Part of a small language model's weights: rotary positions.
MLP neurons of a small language model. Each row is named by its layer, matrix (up: input weights; down: output weights) and neuron, and shows model dimensions 64-159. Each number is 128 + 32 x the weight over its row's rms, rounded and kept within 0 to 255.
After each neuron's rows, "fires in" lists the words (lower case) most often at its 100 highest values on Wikipedia text that the model never trained on.

L2.up480 [ 70 139 165  64 143 131 129 170 109 146  42 146 120 108 107 118 121 100 106  97 175 203  94  89  88  87 113 123 159 114 164 118  86 112 139 101 132 137 134 147 109 116 102 133 113 135 146 107 127 110 124  75 114 136 143 179 192 153 151  87 193 104 168 189 132 145 106 142  91 111  96  98 145 171 150 127  42 128 144 143 136 156 111 141 128 137 137 149 122  91 145 132 135 154 130 169]
L2.down480 [136 115 140 168 108 146 144 182 123 119 134  92 140 156 133  92 156 163  70 132 163 175 141 107 115 188 153 105 162  96 156 117 164 135 158  97 102 153  85 139 158 144  91 124 232 117 135 150  98 125 151 115  67 109 127 145 164 131 127  89  71 162  93  85 143 118 127 156 114 135 155 185 174 100  97 146 190 123 165 115 107  94 135 170  67 137  72 107 135 164 129 127 182 110 124 128]
fires in: "but", "while", "when", "although", "though", "because"

L5.up165 [ 88  92 187  98  73 178 125 121  70  78  93 144 158 113 130 176 165  98 142  62  84 137 120  71 109  84 133  78 125 172 113  88 120 171  98 185 136 117 138 105 101 144 132  98 109 175 158 110 173 121 169 156 112 192 146 150 137  84 167 137 102  96 152 128  98 116 132 142 128 138 142 151 134 154 146 124  47  99 108 134 149 132  73 160 138 149 180 167 125 102 118 146  79 141 151 106]
L5.down165 [140 151 145 115 135 213 115 138 118 163 172  98 144 113 145 111 174 133 109 143 156 171  92 155 136 160 150 114 131 119 230 118 147 118  83  49 136 145 133 106 106  67 141  77 131 122 125 108 121 133 117 111  89 120 185 151 145 160 166 135 116 225  56 163 181 178  85 115  86 126  87 132 144 129 141 117 135 104 157 143 103  86 150  78 130 158 146 111 162 131 117 126 131 146 100 165]
fires in: "but", "however", "although", "though", "code", "so"

L9.up735 [ 92 177 177 101  82 184  75 135 131 127  96 160 122 113  57 126 106 161 134 141 116 171 104 125 132 124 123 156  89 113 109 137 167 151  91 107 167 158 170  77 107 131 172 103  98 148 144 135 126 194 129 156 152 168 121 188  86 115 125  56 138 143 179 154 127 146 114  98  97 118 146 121 123 104 127  63 166 109 104  91 165 115 100 138 126 127 173 142 160 141 110 135  93  90  46  99]
L9.down735 [190 133 132 200 111  97  81 136 119 150 146 145  56 117 138  92 153 150 189 157 111 141 117 130 150 134 110 132  83 116 106 103 125 136  69 151 131 110 131 120 155 110 130 113 112 117 153 163 143 141 141  86 171 149 147 157 143  98 132 148 139 136 164 107 143 133 130 137 157 144 166 155 169  99 165 156 188  80  75 141  71 159 142 113 131 103  93 161 115 147 169 106 160 108 109  58]
fires in: "this", "the", "new"

L3.up261 [142  99 157  81  61 186  86 155 115 163 108 110 114 139 127 155 121 114 128 128 156  98  81 159 115 148 126 125 142 108 111 128  72 166  92 120 232 127 184 136  96  88 120 131  80 124 112 114 130 113  90 159 152 161 145 163 108  73 147  69 179 132 144 131 166 138 111 145 175 177 123  43 107 135 130 142  80 171 130  87  99 187 135 113 168 150 144 146 157 115 121 156 111 149 135 158]
L3.down261 [147 115 145 194 152 121 150 126 116 185 132 187 126  84  90  77 155 185 174  78 118 121 111 143 110 141  93 119  94 134 118 153 132 203 112  89 121 129 143  65 138 132  88 117  63 138 101 144 107 200 141  61 165 140 152 107 166  76 119 115 138 118 110 110 125 167 152 130 109 105 124 159  63  82 100  81 138 108 146 113 114 156  86  99 117  88 103  88 128 194 145  49 146  84 164  63]
fires in: "its", "they", "whose", "single"

L5.up622 [109 128 112 112  73 136 128 108 111 171 127  94 102 131  74 151 123  97 130 180 152 123 148 143 159 123 119 219 105 113  83 127  96 203 113  66  95 158 139 103 177 125 153 142 101  95 134 137 117 138  95 139 190 171 139  91  80 119 166 119  39 139  80 107  66  72 148 158 152 109  81 132 164 121 124 171  65 144  91  37 101 136  96 134 128 132 142 103 119 112  95  92  96 127 143 130]
L5.down622 [115 154 113 105 124  86  57 155 103 218 168 150 115  68  73  99 152 150 102 108 158 119 120 115  90 152 108 105 152 126 153  96 123 143 137  56 133  87 116 132 133 117 152  90 118 101 167 143 130 147 154 188 117  91 125 142 119 206 197  96  94 120 104 156 122 148 108 108 112 113  52 142 100 135 144 180 162  75 130 149 134  99 207 128 119  57 104 159 133 141 123 137 142 128 168 196]
fires in: "other", "several", "different", "more", "various", "major"

L11.up553 [ 86 156 149 166  64 141 113  80 120 171 104 188 127 150 113 128 120 146 178 135 145  85  90 102 115 112 172 177 102  68 133 164 154 200  86 118 120 163 153 126 134 123 108 154  76 171 183 119  85 170 131 173 127 103 166 131 135 122  99 123 114 119 176 166 140 130 107 170  43 169 163 140 107 135 193 133 130 125 156 106 129 189 162 114 130 131  91 115  94 141 118 152  86  97  97  79]
L11.down553 [106 111 162 172 189 126 183 120 155 174 142 176 127 128 122 102 156 177 112 144 190 145  87 137 126 131 122  62 101  95 146 153 150 126 154 159 139 109 114  73 138 112  94  83  67 105  87 147  94 167 148 105 119 112 104 172 121 143 135 205 100 158 128 150  78 132 174 106 127 120 182 214 128  92 197 134 187 133 121 111 152 122 152 106 118  96 111 160 134 126 106 130 156 136  57 138]
fires in: "the", "a", "of", "is", "species"

L7.up0 [ 75 181 168 176  72 132 127 107 120  97 130 174 164 132 105 131 104 126 134 112 102 159  85  82 113 115 144 149  96  71  69 185 113 175 136 129 155 202 136 157 135  89 130 123 111 176 131 130  98 155 107 156 176 160 149 129  66 104 146 137 142 125 167 127 112 131 104 194  97 144 121  94  95  66 151  98 123  98 118  78 154 149 148 135 146 112 138 139 132 135 149 100 148 133  65  62]
L7.down0 [134 124 146 138 119 103 136 147 139 127 123 186  96 102 116 105 121 116 179 117 108 106 102 123 146 127 116 113 108 120  88 127  90 145 133 124 167 134 154 105 124 128 140 116 137 146 149 107 171 202 180  88 142 129 112 136 133 114 151 122  97 126  68 136 120 128 146  94 141 141 118 139 109 115 115 134 162 134 119 141 135 186 119 161 185 118 131 119 156 106 163 160 135 128  99 115]
fires in: "the", "his"

L5.up422 [176 141  95 133 153 157 106 160  69 188  66 110 175 106  93 197 161 116 138 127 176 158 105 178 109  95  92 164 127 107  99 150 112 158  55  68 165 164 137 153 143 149 149 189 112 148 122  37  83 158  98 132 184 133 169 165  58 154 171 179  93  92 128 107 139 102 148 158 187 125 153 102 104  90 144 146 101 109 116  97 100 132 116  98 150 184 176  93 142  96 141 108 116 124 160 114]
L5.down422 [180 109 204 139 134 137  99 124  82 186 121 168 106 180  64 140 151 158 112 136 133 129  88 128 159 184 173 129 172 161  48 169 150 102 147  97 116 103 184 134 155 150 116 107 115 177  92 105 124 172 136 134 100 166 144 147 139 114 146 114 127 164 116 124 109 140 120 121 176  45 114 151 106 164 114 171 179 164 156  91 102  91  86  79  90  47 105 158 101 208 111 109 108 112 138  77]
fires in: "its", "their", "ft", "a"

L7.up678 [ 86 120 112  90  96 141 138 152 129 168 117 112  96  91 148 108 144 101 137 106 115 126  88 121 133 144  44 211 116 103  44 149 132 143 182  79 141 183 104 196 135 122 173 190 120 113 182 128 107 132 139  98 144 115 124  85 111 122 179 140 119 139  85 129 108 120 119 150 174 118 127 106 153 200 166 103  99 118 116  88 130 107  99 159 155 184 138 154 119  94 113 125  96  99 189 159]
L7.down678 [131 142 126 169  90 104  87 135 141 141 140 217  98  90  77 136 117 130 116 139 126 145 106 100 138 140 132 145 127  94  72  78 154 159 160  65 146 152 134 127  85 124 172 136 111 105 182 131 116 143 132 137 146 138 154 109 105 144 129 145  82 176 167 119  94 186  84 161 179 117 142 148 100 136 132 173 207 104 185 139  78  99 153  83 132 143 135 113  98 174 184 144 120 121 175 141]
fires in: "other", "notable", "most", "more"

L5.up39 [ 96 172 149 109 120 123 111 126  83 191 122 141 109 159  62 150 121 110  99 147 133  99 135 136 183 120 118 106 172  75 108 173 106 161 102  95 174 133 137 129 114 169 149 105 106  85  87 132 147 159  74  76 123 143 185 173 128  69 142 105 133 102 161 109 184 130  78 110 157 167  98  83 169 109 138 154  91 109  91 191 141 159 115  72 137 122 138 135 172 131  62 120 116 137 128 162]
L5.down39 [155  67 185 194 134 102 190  94 137 142 146 185 153  98 141 133 181 158 208 126 109 113 110 162 117 141 106 150 138 177 126  96 101 120 160  91 128 152 110 116 116 128 140 136 121 123 114  78 111 146 159  68 125 181 154 140 111  82 145 139  86 182 113  99 147 101 135  94 158 128 144 160 106  96 105 124 152 146 190 103  90  77 120  79  87  82  97  98 175 176 162  85 101 123 147  86]
fires in: "its", "they", "whose", "contains", "the", "particularly"

L5.up739 [176  98 126 126 126 169 118 100 109 116  72 191 166 137 104  98  94  78 148 116 155  93 123  85 101  69 104 131 197 129 155 114 116 128 100 112 132 163 154  98  89  69 130 150 130 136 162  82 111 152 182 113 119 125 139 113  94 147 153 140 152 129 115  90 155 145 141 130 159 143 147  74 163 100 127 109 120 128 128 110 144 132 135 103 132  74 129  92 171 154 178 129  61 132 127 172]
L5.down739 [ 98 172 202 125  79 184 157 158 159  91 143 126  41  99  63 147 115 180 100 179 148 153 134 127 181 109 131 130 153 164 150 136 137 120 169 118 162 105 142  80 115 149  92 162 125 109 169 135  79 191 162 133  87  26 164 175 139 107 150  87 168 158  55  69 117 119 107 120 127 155 161 188 116 119 158 105 157 143 170 127 119 117 112  78 110 121 153 113 117 131 100 158 154 135 142 111]
fires in: "over", "democratic", "deputy", "first", "federal", "former"

L5.up454 [156  84 127 141 102 139 143 122 107 173  84 114 135 145 105 163 161 162 144 109 154 116 128 112 129 129  66 170 106 138 126 156 113 174  92  79 199 115 114 118 171 125 165 101 104 119  83 107 121 125 123 129 206 133  99 146  79 128 109 172  53  99 170 138 158 139 102 184 199 199 134  10 101 123 170 112  97  89 129  94  90 154 160 102 170 132 204 140 159 105 123 103 145  95 105 159]
L5.down454 [175  79 132 131  95 126 138 108  90 158 129 173  90 136  50 106 167 214 133 125 164  99 125 175 124 179 112 190 125 207  75 112 119 150 154 111 153 162 155 115 114 140 152 151  91 116  93 142 140 215 108 117 100 170 151 159 164  84 155 121 105 163 139 179 113 133 140  95 152 149 114 133 109 124 106 134 166 130 157 118  92  99 102  57 156  56 100 177 123 192 111  86 155 102 136  98]
fires in: "its", "of", "their", "whose"

L2.up110 [122  97 141 150 108 195 141 143 102 106  71 136 170 166  97 126 101 153 162  74 151 103  99 116 145  44 145 169 165 176 152 160 125 143  40 147 111  78 167 118 121  66 104 123 128 133 126 116 114 198 132 167 132 162 108 174 152 129 139 118 165 101 134 134 151 117 153 140  93 136 150  87 144 144 134 130  90  54 150  88 180  97 118 110 144 149  97 165 107 113 119 146 105  96 129 123]
L2.down110 [119 173 143 162  90  83 176  78 157  95 112 106  43  73 170  94 128 136 134 124  76 127 101 186 169 183 114 150 107 138 141 190 154 144 127 116 212 117 112 150 111 137 116 164 101 118 103 128 123 118 125 105 112 124 132 122 130  71 100 160 151 136 111 136 114 100  29 129 121 164 107 231  98  92 134 130 141  85 153 132  93  94 156 141  91 127 128 135  80 101  81 165 143 131 143 115]
fires in: "first", "last", "originally"

L6.up653 [116 173 151  78  85 125 119 111 118 140 110 126 132  58 114 122  73 125 175 150 133 159  99  88 156 121 107 161  77 107 137 122 111 161 144 115 142 220 154 119 114 106 189 159 148 167  89  89 103 157  94 140 158 132 155 159 106  86 169 157 149  53  86 119 156 138 127 192 157 110 115 128  84 106 165 131 122 173 161 132 137 145 142 123 126  92 172 114 168 146 108 123 138 152  48  64]
L6.down653 [179 166 117 149 105 125 149 129 136 134 128 173  69 139 122 118  97  96 122 129 109 134 138 119 100 131 109 126 153 186  90  87 137 135 152  87 133 136 130 118 160 132 147 117 116 156 104  83 173 179 169  93 137 144 136 136 116 121 161 139 120 157 152 109 150 145 160 107 163 158 154 133 113 114 138 124 131 133 124 151  85 117 158 143 154  85 115 143 154 139 132 136 140 103 107  53]
fires in: "the", "russian", "entire", "german", "soviet"

L12.up462 [104 138 187 140  65 160 112 158 131 146 118 154  99 160 106 126 108 139 139 105  96  88  80  90 138 124 123 151 108  68  96 111 131 179 165 123 119 166 147  70 175 161 197 137  86 144 121 150 139 153 121  83 178 178 157 176  92 135 144 129  69 103 116 144 149 147  97 153 174 135 191 113  36 107 150 170 136 118  82  86 175 145 108  89 175 140 186 136  97 101 102 134  85  86 113  90]
L12.down462 [135 120 131 140 142 120 139 150  94 156  94 143 109 128 162  60 144 122 143 108 109 140 145 138 172 134 158  85 129 150 118 125 103 137 102 112 121 135 112 138 160 117 129 118 152 147 104 121 148 198 153 131 135 124 152 150 150 148  93  84 116 165 122 160 144 168 149 108 142 111  99 124 147 139 169 124 165  96 132 155  82 111 134 149 158 110 126 127 113 167 114 119 182 108 100  61]
fires in: "the", "historical"